{
  "norm": "rmsnorm",
  "positions": "rope",
  "init_std_qkv": 0.0253,
  "optimizer": "ademamix",
  "beta1": 0.9,
  "lr_head": 0.00601,
  "final_lr_fraction": 0.05,
  "max_seq_len": 1024,
  "max_steps": 11553
}
MLP neurons of a small language model. Each row is named by its layer, matrix (gate and up: input weights) and neuron, and shows model dimensions 176-239. Each number is 128 + 24 x the weight over its row's rms, rounded and kept within 0 to 255. A neuron's up and down rows have the sign that makes its largest values positive.
A block is one neuron, or neurons of one layer that tend to fire together. Before each block is what it responds to, as a language model described it from the Wikipedia text at the highest values.

Responds to: Mid-token of predictable sequences
L7.gate173 [120 113 102 105 169 106 105 131 137 138 124 100 158 161 177 106 134 147 129 132  95 136 135  89 139 154 131  85 126 128 129 148 131 118 150 166 137 135 143 134 135 131 123 158 129 118 169 130 123  85 164 123  97 128 109 143 131 150  50 146 139  96 170 137]
L7.up173 [138 120  96 132 133 104 166 111 102 159 130 109 128 138 123  89 122 130 121 129 100 172 130 149 119 130  92 105 143 151 117 145 168 100 134 155 105 128 105 147 140 187 103 125 117  99 148 167 125 133 123 160 111 129 156 117 100 151 100 164 137 158 135  90]
L7.gate195 [129 111 141 171 166 105 129 129 103 142 140 126 141 120 111  90 113 157 111  88 116 122 113  99 119 125  97 138 114 160 123 133 157 121 120 142 140  96  95 113 106 103 120 171 103 150 152 116 114 131 140 119  95 158 104 133  93 121 130  79 112 117 159 105]
L7.up195 [ 92 111 117 167 156  93 123 175 145 123 134 156 117  96 122 104 131 132 142  92 135 110 137 117 101 134 129 124 106 181 138 121 169 127 106 130 142 142 127 138  96 124 120 145 131 101 137  93 108 138 144 124 146 134  72 116 133 170 138 144 131 119 119 160]
L7.gate255 [182 116  96  99 166 145  87 128 136 132 108 138 155 119 112 130 146  93 160 126 124  98 153 127 130 137 101 153 104  85 135 121 155 115 117 116 106  98 113 138 118  98 149  70 110 151 117  95 144  85 120 161 136 140 139 171 144 132  86 111 115 130 135 132]
L7.up255 [110 177 141 137 161 140 113 131 107 104 137 128 128 146 125 132 139  84 103 146  94 112 153 135 127 152 137 125 143  78 102 135 146 152 163  97 130 143 114 156 139 151 164  86 147 199 168  87 142 146 138 151 145  85 145 156 144 142 108  85 128  64 122  77]
L7.gate1091 [135 101 108 150 159 123 173 128 152 147 160 135 109 148 127  96 128  96 112  80 108 182 104  80 113 129 105  91  84 105 155 118 160 155 118 140 151 140  88  70  60 132 152 159 110 148 141  85 140 129 151 162 136 138 118 150 105 176 146 147 130 135 168 158]
L7.up1091 [116 150 150 133 143 110 162 163 123 104 154 160 124 130  83 105 140  98 131 160 122 135  63 125 126 171 115 148  61 128 115  89 123 119 113 150  80 143 114 123 101 107 107 137 151 111 136 101 126  79 175 130 147 134 155 142 111 135  94 164 127 115  99 102]
L7.gate1111 [177  90 112 128 163 125 147 155 159 168 120 142 150 116 110 147 129 132 134 118 137 149 124 109 153 106 163 124 112 131 148 109 118 122 123 130 122 104 145 129 158 126 134 124 127 143 161 133 115 118 113 121 138 120 127 118 101 121 130 133 127 123 118 144]
L7.up1111 [138  98 149 151 132 143  97 119 154  83 147 110 150 132  95  45 141  73 133 130  96 137 101 147 117 131 137 161  74 148 159 115 122 132 132 103  73  85 119 155 138 119  87 147 108 124 122 111 138 130 202 105 118 120  90 182 130 128 163 115 138 162  94 152]
L7.gate1272 [161 147 107 118 122 188 108 157 135 109 123 144 109 115 125 125 122 104 133 110 123  92 153 122 127 131  62 108 129 128 138 128 163 158  35  96 109 143 107 163 134 111 145 108 186 127 134 120 126 135 110 128 111 123 138 171 116  79 117 107 150 128 189 142]
L7.up1272 [125 122 123 133 126 151 113 169 106 176 150 135 146  73  92  92 127 115 153 167 113 110 122 137 124 151 135 122 172  99 128 141 142 156  96 129 143 182 197 105 116 134 153 117 139 130 161 154 148  93  99 113 142 128 101 129 150 127 126 147 160 146 170 158]
L7.gate1449 [164 154 113 130 133 139 130 118 117 136 125 125 144 132  95 155 130 139 142 110 137 122 164 152 117 138 131 137 119 100 148 139 160 133 103 114 144 101 132 137 104  84 129  99 129 158 104  81 117 140 164 151 185 106 152 127 132 128 121 130 107  98 186 115]
L7.up1449 [192  99  80 115 127 117 111 170 125  92 123 161  98  95 150 151 148  98 138 145 126 123 120 139 147 150 137 105 157  98 133 133 128 110 138 118 114 132 146 125  97 143 133  81 133 164 104 113 152  86 137 154 121  87 185 134 162 159 127 134 126  96 146  81]
L7.gate1503 [146  84 109 158  90 119 110 132 167 182 117 170 153 160 105 125 138 153  91 152 170 109 121 151 118 157 118 101 109 144 136 139 140 121 135  91 122 110 109  97 117 144 110 150 172  88 129 127 128 132 148 160  78 141  91 131 163 140 112 117  96  99 102 143]
L7.up1503 [180 139  91 134 168 144 105 154 140  96  86 164 122 145  97  87 129  72 124  83  99 143 121 136 147 138 108 132  58 108 141 132 159 173 121 148  99  90 126 137  92 137 135 122 120 120 103 157 123 153 117  87 142 130 154 117 112 107 128  95 120 146 137 132]

Responds to: Segment-ending tokens
L7.gate17 [107 129  58 140  98 124 120 138 136 132 165 109 146 134  68 101 131 127 142 129  97 148 152 127  91 122 122 142 185 134 130 104 124 158 129 156 107 162 101 148 132  89 110 135 115 153  72 130 158 109 150 112 107 122 132 137 151 105 129 152 166 102 103 131]
L7.up17 [111  66  82 200 136 116 158 152 167 153 159 121 110 137 103 116 138  94 166 124 125 146 115 150  96 145 122 163 137 157 135 113  93 134 135 174 139 119 158 128 183 127 116 102 131 121  98 161 131 107 167 137 127 103 149  81 117 165 144  97 132 167 134 114]
L7.gate211 [151 110 130 154 116 108  77 163  99 123 123 142 111 169 146 123 131 143 132 153 172 137 114 151 135  73 133 102  84 144 140 137  99 132 141  84 127 153 175 106 125 103 120 101 121 140  93 128 192 128 151 147 144 152 110 103  98 118  66 161 115 129 143 127]
L7.up211 [112 132 136 135 142  98 165 135 135 127 147 136 119 147  92 151 138 125 165 142 164 137 176 114 134 132 108  88 172 105 141  73 172 121 146  97  93 139 163 130 143 113 105 180 142 111 103 151 143 135 136 105 145 149 167 135  88 108 131 115 134  93 120  97]
L7.gate379 [ 82  85 160 143 104 119 135  91 152 152 130 183  95 128 118 126 137 115  82 191 115 133  90 112 140 144 113  75 147 157  92 122 130 166 121  93  59 133 114 141 114 150 132 135 127 149 107 154 153 100 127 145 163 127 129 127 139 132  87 125 110 137  90 115]
L7.up379 [101 101 201 107 159 148 139 139  86 166 112 127 139 137 127 144 124 113 121 124 127 195 136 111  84 151 129 103  72 117 122 145 103 137 126 117 100 147  98 103 178 159 160  99 142 124  80 180 141 128 159 153 135 125  88  90  99 134 127  41 141 100 138 140]
L7.gate726 [146 176 164  87 146 125 121 148 129 144 153 144 125 140 133 137 142 158 112 119 157 132 103 118 142  75 183 106 141 107 137 158 123 119 129 113 115 150 138 127 111 117 104 101 129 149  68 123 154 110 150 133 126 163 171 126 120 118 165 125 125 114 126 115]
L7.up726 [135 112 128 152 117 159 178 139 142 122 144 141 157 157 111 127 140 133 117 153  87 146 162 147 104 113  70 136 115  96 135 115 129 144 150 143 112 109 112 125 126 129 131 130 119 122 105 141 147  93 110 139 156 107 114 145 126  69 133 164 126 147 177 128]
L7.gate929 [113 137 135 110 142 107 127 105 164  97 107 132 176 144 135 162 118 149 157 109 134 168 157 105 152 136 136 119 109 160 106 173 149 121 106 176 139 109  87 118 174 126 157 158 117  61 145 156 122 143 125 110 130 172 124 107  92  96 133 122  99 129 130  88]
L7.up929 [138 118 150 140 160 135 135 111 169  97 173 103 141 143 117 165 128 138 138 169 170 184 164 121  95 126 158 127 123 135 151 138 107  98 113 139 155 132 161 132 121 181 120 111 169 157 102 105 119 118 157 121 148 120 121 107 109 128 125 171 142 138 124  89]
L7.gate1293 [142 103  98 120 118 144 120  98 153  83 131 132 130 130 130 116 146 117  98 153 145 151 144 151  89 141 132 107 128 113 170 133 126 164  76  88 151 120 103 157 133 126 138 101 128 149 127 135 181  88 144 105 140 136 112 103 141 142 144 149 106 144 131 130]
L7.up1293 [134 140  96  91 116 144 160 117 109 138 110 132 137  96 127 104 121 176 140 110 114 107 166 155 135 109 140 136 130 138 123 109 169  59 101 116 164 111 149 119 121 127 128 178 119 132 107 101 138 139 155 130 150 127 145 131 127 144 118  99 143 107 124 106]
L7.gate1460 [151 110 121 130 127 119 108 102  99 138 145 121 132 149 107 131 126 159 142 117 134 118 115 119 139  91 156  84 162 144 136 151 176 128 112 134 133 179 171 103 139 171 134 147  94 168 135 120 130 115 140 122 152  88 157 127 130 131 126 145  99 113  76 137]
L7.up1460 [121 131 188 135 161 137 135 125  84 157 150  90 102 141 120 123 143 128 177 162 128 124 134  88 132 135  85 118 164 104 173  64  78 137 121 104 140 113 131 103 151 153 103 117  84  81 127 138 119 146 146 153 146  93 196  80 127 162 138 158 115 112  98 124]
L7.gate1514 [134 152 124 104 120 109 117 151 130 139 144 116 144 153 142 148 134 149 161 162 136 132 158 119 104  69 129 153 193  96 147 112 123 137  85 120 100 114 143 151 158 110 107 131 136 126 111 140  99 107 145 125 135 110 126 130 112 160  88 160 128  97 117 121]
L7.up1514 [136 120 141 116 136 161 143 149 105 144 146 190 148 116 114 165 122 116 142 145 147 128 130 120 145 136 107 139 178 121 107 125  92 131 140 124 152 144 151 134 122 143 128 111  94 108  95 116 109 147 121 139 105 106 130  69 120 159 120 158 162 180  79 121]

Responds to: Mid-word "do" fragments
L3.gate186 [115 107 152 172 165  97 166  98  99 128 125  98 148 111 108 109 134  82 167 114 105 134 147  99  58 144 109 162 119 133 103 117 172 135 106 113 112 114 132 112 121 133 127 101 140 133 142 156 181  75 114 111  90 157 115 130 162  97 132 177 100 118 127 125]
L3.up186 [106 133  64 108 119 117 142 136  90 126 147 172 151 141 153 141 130 106 154  88  75 108 149 143 131 166 118 122 118 144 105 125  94 131 141 161 121 130 136 117 146 120 149 131 104 131 180 128 161 117 139 132 129 161  92 132 157 122 161 143 104  76 121 143]

Responds to: Word-completing suffix pieces
L3.gate570 [132 108 120  96 120  92 132 152 163  89 132 111 125 143  94  61 132 157 108 113  79 135 136  88 126 132 130 129 119 154 123 103 146  87 113 124 148 126 188 195 114 184 123 138  69 142 128  99 123  98 128 118 138 119 109 116 119  86 127  99 146 144 121 201]
L3.up570 [134 165 131 144 121 110 139 121 113 108 112 128  95  96 138 146 126 143 131 141 118 121 130 123 117 124 136 122 132  72 134 103 124 109 140 123 141  95 136 127 120 116 150 129 108 124 122 148 119  93 153 143 125 129 140 108 111 105  84 132  63 122 119 117]

Responds to: Mid-year digits
L8.gate1 [173 140 139 126 164 119 123 144 151 106 148 134 150 155 110 143 142 129 146 125 152 138 129 103 139 151 126 153 154  82  91 114 131 124 125 107 154 142 147 130 129  95 136 106 179 142  88 136  97 116 158 143 136 123 134 176 146 129 130 138 113 112 148  72]
L8.up1 [171 139 135 133 166 137 136 138 116  91 104 109 179 147  96 169 135 126 102 161 135  92  61 120 113 170 118 152 155 122 116 100 136 139 117  96 154 111 122 118  79 117 156 127 129 170 124 144  96 132 182 127 135 122 128 114 123 150  90 166 135 122 140 119]
L8.gate411 [137 100 126 118 106 122  86 180 140  96 122 152 139 139  94 139 142 105 147 124 127 105 145 186 137 166 120  91 122 130 117 132 180 115  63 106 115 126 172 118 150 144 130 119 129 127  80 102 111 108 167 146 141 116 172 152 123 184 114 142 145 161  96  70]
L8.up411 [123 108 134 126 138 148 135 151 136 102 160  77 133 131 166 145 139 108 128 130 105 110 125 154 130 146 101 192 104 131 111 169 139  83 121  99 116  83 110 126 124 124 146 102  86 157 119  91 105 123  97 159 102 120 134 147 131 147 128 133 142 111 141 140]
L8.gate452 [193 162 158 136 146 172 177 136 123  83 123 145 106 162 156 153 141 124  90 130 105 132 127 165 104 139  81 105 126 139  81 158 122 131 113  54 113 134 135 129 138 149 162 183 167 139 124 100  92 136 130 115 113 135 132 156 129 172  91 125 134 130 171 135]
L8.up452 [119  89 150 143 143  93 147 155 127 142  95 145  59 144 110 102 142  76 155 159 180 174 126 116 119 128 120 168 136 127 117 106 128 118 107 124 129 118 106 168 138  82 132 130 138 113 114 130 160 157  57 130 119 124  97 104 115 138 137 125 151 131 156 119]
L8.gate519 [130 139 104 182 157 115 122 146 143  97 156 156 124 102 137 102 138 129 135 131 145 144 132 140 165 131 210 154 100 139 148 113 124 135  75  94 131  99 125 133 111  92 140 127 144 181  53 131  86 109 153 138 183 122  90 105 129 213  84 155 116 125 160 114]
L8.up519 [112 133 103 165 176 121 147 187 156 137 162 137 148  95 104  95 149 151 109 121 115 179 135  81 144 184 135 151 124 158 149 154 157 142 139 147 138 152 113 144 154 106 161 122 122 116 130 116  77 135 146 152 143 138  79  90 153 146  98 125 105 118 109 115]
L8.gate984 [ 99 112 100 109 188 118 135 114 125 132 101 112 136 152 152 138 125 144 168 115 114 152 114 141 162 153 142 138 145 148  96 118 124 143  73 176 123 102 132 159 105 145 125 117 148 141 120 107 139  76 134 118 144 117 121 138 149 124 118 150 128 135 148 166]
L8.up984 [142  98 147  99 100 111 175 105 127 112 106 171 114 125 103 126 137  94 147 139  99 105 143 148 135 148 129 136 140 134 128 128  89 109 152 153 112 131 112 118  96  90 129 158 179  67 146 140 120  88 122 109 124  67 117 167 128 129 134 140 118 158 110 143]
L8.gate1048 [160 167 136 144 147 184 112 121 125 139 122 123 102  91 112 132 138 118 124 109  38  79  86 185 146 144  92 108 138  69 170 109 134 146 151 128 146 137 161  93 115 122 126 147 129 125 109  95 129 115 149 113 121 112 124 125 102 131 106  83 123 141 142  89]
L8.up1048 [147 172 111 121 113 149 109 153  98 139 101 116 114 114 106 124 117 101 166 137  85  98 118 176 168 158  94 108 108  93 115 148 155 133 123 170 136 129 127  54 109 155 115 148 140  92 124 102 115 100 148 143 138  99 114 148 101 160 133 115 112 110 140 137]
L8.gate1290 [108 120 148  71 137 149 115 149 136 100  74 151 142 102 133 118 154 132 135 119 145 115 131  94 122 118  94  96 126 127 106 154 149 157 139  96 152 120 147 127 182 153 152 101 160 126  97 128 117 122  93 112 134 124 123 135 137 169 146 110  65 103 157  87]
L8.up1290 [115 124 111 124 142 128 153 155 116 124 113 139 108 100 119 111 127 140 111 160 130 171 116 131 133 130 143 162 163 110 149 124 137 121 120 125 124 122 146 123 143 111 152 113 187 156  98 103 137 116 161 164 130  86 102 133 122 128 131  89 110 120 172 131]
L8.gate1439 [147  92  65 142 121 125 145 146 107 137 134 155 142 144 126 137 134 104 102 109 157 122 132 141 138 118 150 113 119  83  88 140 130 149  92 122 141 120 159 160 125 110 164 123 133 153  86 100  75 136 162 124 160 120 163 139 113 137 107 134 139 142 153 104]
L8.up1439 [193 119 148 125 152 113 153 144  87 171 127 184 121 129 145 123 139  98  94 180 137 106 166 105 137 137 133 139 108 114  98 138 115  83 113  99 106 125 180 112 130  98  81 150 119 148  98 165 107 164 152 133 130 116 112 142 161 164 117 118 111 124 165 141]

Responds to: Fixed-collocation prepositions
L7.gate227 [120 130  88 157 109 122 137 100  93 192 135 124 126  84 119 111 126 136 115 128 152 142 107 129 122 130 143 102 139 117 142 148 120 162 102 155 115 103 102 120 129 151 143 142 113  78 125 142 120 124 127 136 152 139 162 103 123 153 112 127 116 187 104 103]
L7.up227 [108 126 144 145 161 122 163 110 123 149 157 194 105 120 146 142 144  93 103 125  89 141 136 106 161 106 167 117  91  99 125 132 148 159  89 189 123 137 121 129 131 131 148 102 101 143 131 143 150  65 143 113 124 119  96 134 128 106 135 129 141 128 111 149]
L7.gate359 [130 146 136  88 132 126 128 143 137 155 143 134 140 156  97 141 140 133  81 118 103 137 133 115 153 101 102 120 116 142 162 125  96 164 150  85 151 132 120  90 142 185 150 124  97 122  74  98 147 118 122 149 152 137 128 106 127 104 126 172 178 172  74 120]
L7.up359 [134 106 105  78  92 105 164 109 105 116 140 127 151 115 119  68 123  87 116 132 142 137 173  93  86 147 115 125 154 150 176 127 136 157  77 112 142 150 135 162 136 148 125 112  99  92 150 123 157  89 138 111 118 170 132 124 132 119 161 162 104 126 143 167]
L7.gate441 [116 142 144 113 100  91 155 115 134 128 122 166  97 121  96 112 133 114 131 166 155 101 109  95 144 104 134 157 151  98 169 112 105 122  96 159 112 101 153 154 135 155 138 136 122 161 130 142 181 122 148 116 133 145  93 107 141 137 152 139 153 155 142 168]
L7.up441 [141 134 122 118 126 122 139 135 140 164 109 131 109  79  76 122 131 126 151 112  92  69 139  96 123 155  93 141 150  81 143 111  96 154 133 117 135  93 119 105 107 172 152 152 133 120 155 133 136 157 137 113 153 126 141 124 170 121 107 107 160 159 126 179]
L7.gate443 [141 114  97 152 114 119 153 119 125 112 100 135 132 100 117 109 141 125  74 139 115 120 142 106 129 151 108 132 144 107 125 120  95 116  94 138  95 154 146 143 136 102 141 116 165 130 164 169 116 115 123 110 139 115 139 129 127 126 122 131 143  91 117  67]
L7.up443 [115 117 161 105 125 118 146  80 184 179 115 146  96 150  97 142 140  98 170 108 120 152 152 105 120 118 139 102 152 128 107 149 121 124 104 126 100 116 153 142 156 163 128  79 156  87 104 129 152 113 169 118 110 135 110 129 116 123 112 142 146 101 155 102]
L7.gate496 [109 132  71 125 133 169  99  71 105 176 127 157 141 151 126 118 137 127  99 154 161 152 139 109 131 104 181 124  73 133 155 131 143 111 114 132 116 130 134 144 101 145 147 160 140 137  90 101 148  84 124 120 131  59 133 139 133 161 176 123 155 125 160 141]
L7.up496 [105 138 141 110 136 158 135  81 137 102 163 152 127 152  83 133 135 119 131 125 140 143 117 124  95 136 149 145 148  92 108  77 136 161 135 109 120 130 201 160 125  86 106 138 141 135  67  98 109  86 134 151 137 116 117 157 114 135 144 108 144 165 130 134]
L7.gate685 [123 170 119 124 131 101 121 146 116 169 134 163 134 107 155 113 149 120 130  83 140  67 117 166 130 147 149 116 145  91 121 167 104 134  87 123 119 147  94 148  86 202 124 120  98 130 129 120 141  80 137 147 153  77 163 110 115 153 139 186 158 158 128  99]
L7.up685 [142 156 166  85 119 118 146 150 150 110 142 173  76 136 100 132 120 116 135  97 128 126 115 137 123  90 110 121 135 110  95 123 110 123 107 152 127  80 151 117 116 139 136 140 130 114 145 111 111 135  73 135 149  96 155 108 146 127  99 135 112 121 110 120]
L7.gate1016 [130  98 139  96 140 118 113 103 117 123 154 167 112 116  69 140 145 135  90 114  90 107 144 139 107 122  96 105 154 112 122 143 131 136 145 143 110 186  95 126 162 107 144 116 142 130 113 100 135 169 125 101 115 131  94 105 168  98 119 132 115 130  98 111]
L7.up1016 [149 106 123 117 140 115 139 131 108 144 114 143 131  94 150 119 128 160 156 130  89 154 172 161 134 110 173  97 143 153 163  91 115 116 144 135 105 125  79 122 135 127 113 129 134 116  96 148 120 113 118 126 150 173 158 176 144 159 140 103 147 110 132 146]
L7.gate1370 [124 151 100  90 127  83 110 128 143 159 155 164 145 167 151  80 151  98 130 126 134 129 104 134 124 128 128 124 133  94 197 101  69 114 119 111 113 182  91 152 122 174 154 134 113  83 148 174 121 124 126  91 137 166  99 149 133 148 153 122 134 124  72 183]
L7.up1370 [151 142 138 127 122 150 114 108 115 162 121 194 118 112 120 105 117 172 138 140 111  92 107 103 142 134 126 109 166  83 136  94 102 113 139 143 133 126 162 146 146 135 118 135 123 126  94 123 132 133 148 114 119 122 108  96 150 134 121 166 142 193 126 135]

Responds to: Sentence-ending period
L3.gate1269 [159 109  79 108 114  88  98 129 115 107 120 105 138 136 104 115 128 105 133 139 165 115 122 126 170 111 124 120 118 164 120 104 104 124 158 133 121  84 132 123 120 152 147 114 128 128 122 114 162 159 130 134 118 139 147 142 132 154 122 151 106  82 152  96]
L3.up1269 [ 97  97  81 112 120 129 148 116 130 111 165 100 144 136 104 120 136 131 118 118 163 181 123 115 109 122 124 132 131 162 142 143 126 130 119  82 139 128 166 127 176 132 145  82 124 147 113 163 213 123 131 113 112 101 148 134 128 150 114 122 159  87 143 152]

Responds to: Wiki heading closers
L8.gate88 [141 120 127 145 109 157 142 130 135 110 146  88 154  98 150  97 132 148  96 123 130 171 109  79 152 166 135 143 139 111 147 161 133 105 168 121  85 142 127 124 106 120 174 156 138 109 164 145  97 104 111 120  58 176 113 121 111 125  83  74 123  91  89 144]
L8.up88 [157  89 165 134 151  98 170 133 166 144 128 121 154 150 131 154 127 118 167  94 171  50 118 142 135 123 117  85 125  93  95 135 153 134 136 138  94  92 103 143 118 123 114 147 148 135  83  94 106 126  89 122  83  96 115 149 124 112 121 118 140 114 159 128]
L8.gate236 [153  92 134 142 159 108 126 156  94 133  91 109  97 118 163 132 141  98 117 136  91 114 119 102 124 136 146 146 163 119 137 130 108 111  51 103 118 149  92  86 127 164 107 146 128 225 137 139 128 145 181 118 104 124 164 112 161 147  90 126  96 103 164 101]
L8.up236 [130 120 136 143 139 122 109 125 147 119 119  91 149  86 141 132 118 113 118 105 160 117 118  90 130 130 153 140 153 145 158 125  86 121 115 129 132 130 132 131 122 147 131 199 175 186 140 134 144 172 141  90 143 159 132 166 149  98 123 102  95 124 146 114]
L8.gate237 [146 122 137  84 157 124 136 175 103 119  81 129 143 135 124 161 136  90 115 158 190 134 106 148 142 111 108 134 124  93 131 120 147 146 135 123 136 120 140 153 127 149  90  78 108  81 112 130 115 137 139 162 131 134 194  97 138  95 140 139 115 113 147  83]
L8.up237 [109 154  80 131 107 117 120 170 190 181 160  88 130 140 111 118 141 111 134 132 135 141 120 117 127 113 147 105 116 155  78 119  99 133 162  95 109 165 119 162 128 141 135 126 172 110 127 135 126 110 175 135 143  94 117 109  45 102 159 150 152 130 114 127]
L8.gate259 [ 78  79 183  90 107 105 137 101 168 158 159 141 120 153 116 139 134 136 143 171 168 101 120 124 117 167 105 122 177 115 124 112  91 139 110 125 130 126 177 140 151 132 157 125 116 122  97 167  90 172 138 102 123 150  83 134 133 117 117 149 113 120 100 119]
L8.up259 [137 118 160 121 124 125  96 139 117 167 136 113 146  94 119  80 130 121 129 131 152  99 115 146 117 140 135  94  92 184  88 113 140 106 191 143 115  85 119 124 129 177 127 136 112 141  65 151 109 114 142 141 150 123 114  81 159 104 127 142  98 130 114 126]
L8.gate291 [133 121 152 128 118 144 118 126 121 158 140 135 115 184  95 151 147 135 137  97  67  93 135 133  79 161 165 149 174 131 165 142 100 147 139  91 160 181 172 112 100 133  98 123  99 139 124 156 132 107 107 121 114 134 128 138 142 140 117 153 116 139  92 119]
L8.up291 [152  80 141 134 120 133 121 116 113 116 127 178 143 125 130 143 127 103 119 132 184 157 159 111 174 128 109 137 142 136 107  99 124 138 132 120  73 166 147 109 147 134 135 154 129 134 101 148 143 136 141 141 120 111 147 137 143 109  99 129 106 130 221 101]
L8.gate775 [129 122 133 118 113 121 127 142 123 127 127 105 106 101 126 157 151 146 134 172 133 112 147 148 110 131 154  99 160  92 123 109 127 107  79 159 140  99 145 120 124 128 141 112 107 133 117 163 147 116 155 109 136 141 154  59 115 113 104 105 135  96  96 143]
L8.up775 [127 123 138 139 118 120 132  97 139 143 103 154 135 122 103  97 137  90 155  94  88  69 126  96 132 167 132 149 140 120 101 121 139 147 119 143 137 145 119 167 117 133 126 116 106 126 129 140 110 124 205 107 155 118 117 111  73  79 128 154 115 147 156  80]
L8.gate1039 [ 69 117 168 119 125  88 135 117 133  57 135 127 147 165 130 109 132 139 164 140 132 142 142 108 124 165 141 182 118 121 163 124 122 125 130 154  77 160 147 101 111 126 174 151 106 167 116 123 131 129 121 114 151 110 123 113 184 114 129 131 142 133 132 120]
L8.up1039 [ 77 122  81 108 105 109 117 142 122  96 129 103 140 148 159 161 139 107 117 146 148 116 128 120  74 125  88  99  86 148 105 119 179 144 108 139 143 101  94 137 114 147 134 121 134 135 147  88 123 141 133 143 176 126 157 123  97 136 123 178 104  97 136 150]
L8.gate1246 [119 114 119 178 112 134 150 120 127 111 120 166 141 159 106 131 120 127 112 168 112  91 158 114 150 100 118 172 121 121 150 122 126 135 159 110 142  70 168 137 137 120 117 133 135 129  86 172 127 136 112 160 110 149 119 145 151 132 135 114 162 131 124 144]
L8.up1246 [104 115 132 160 150 129 140 123 100 153 121 154 138 152 168 153 125 153 134 105 153 141  62 140 132 122  88 125 131 140 180 139 104 106 110 148 170 113 114 124 119 142  78 136 132 118  91 144 159 139 206  99 113  99 112  77 128 131 148 111 146 140  89 156]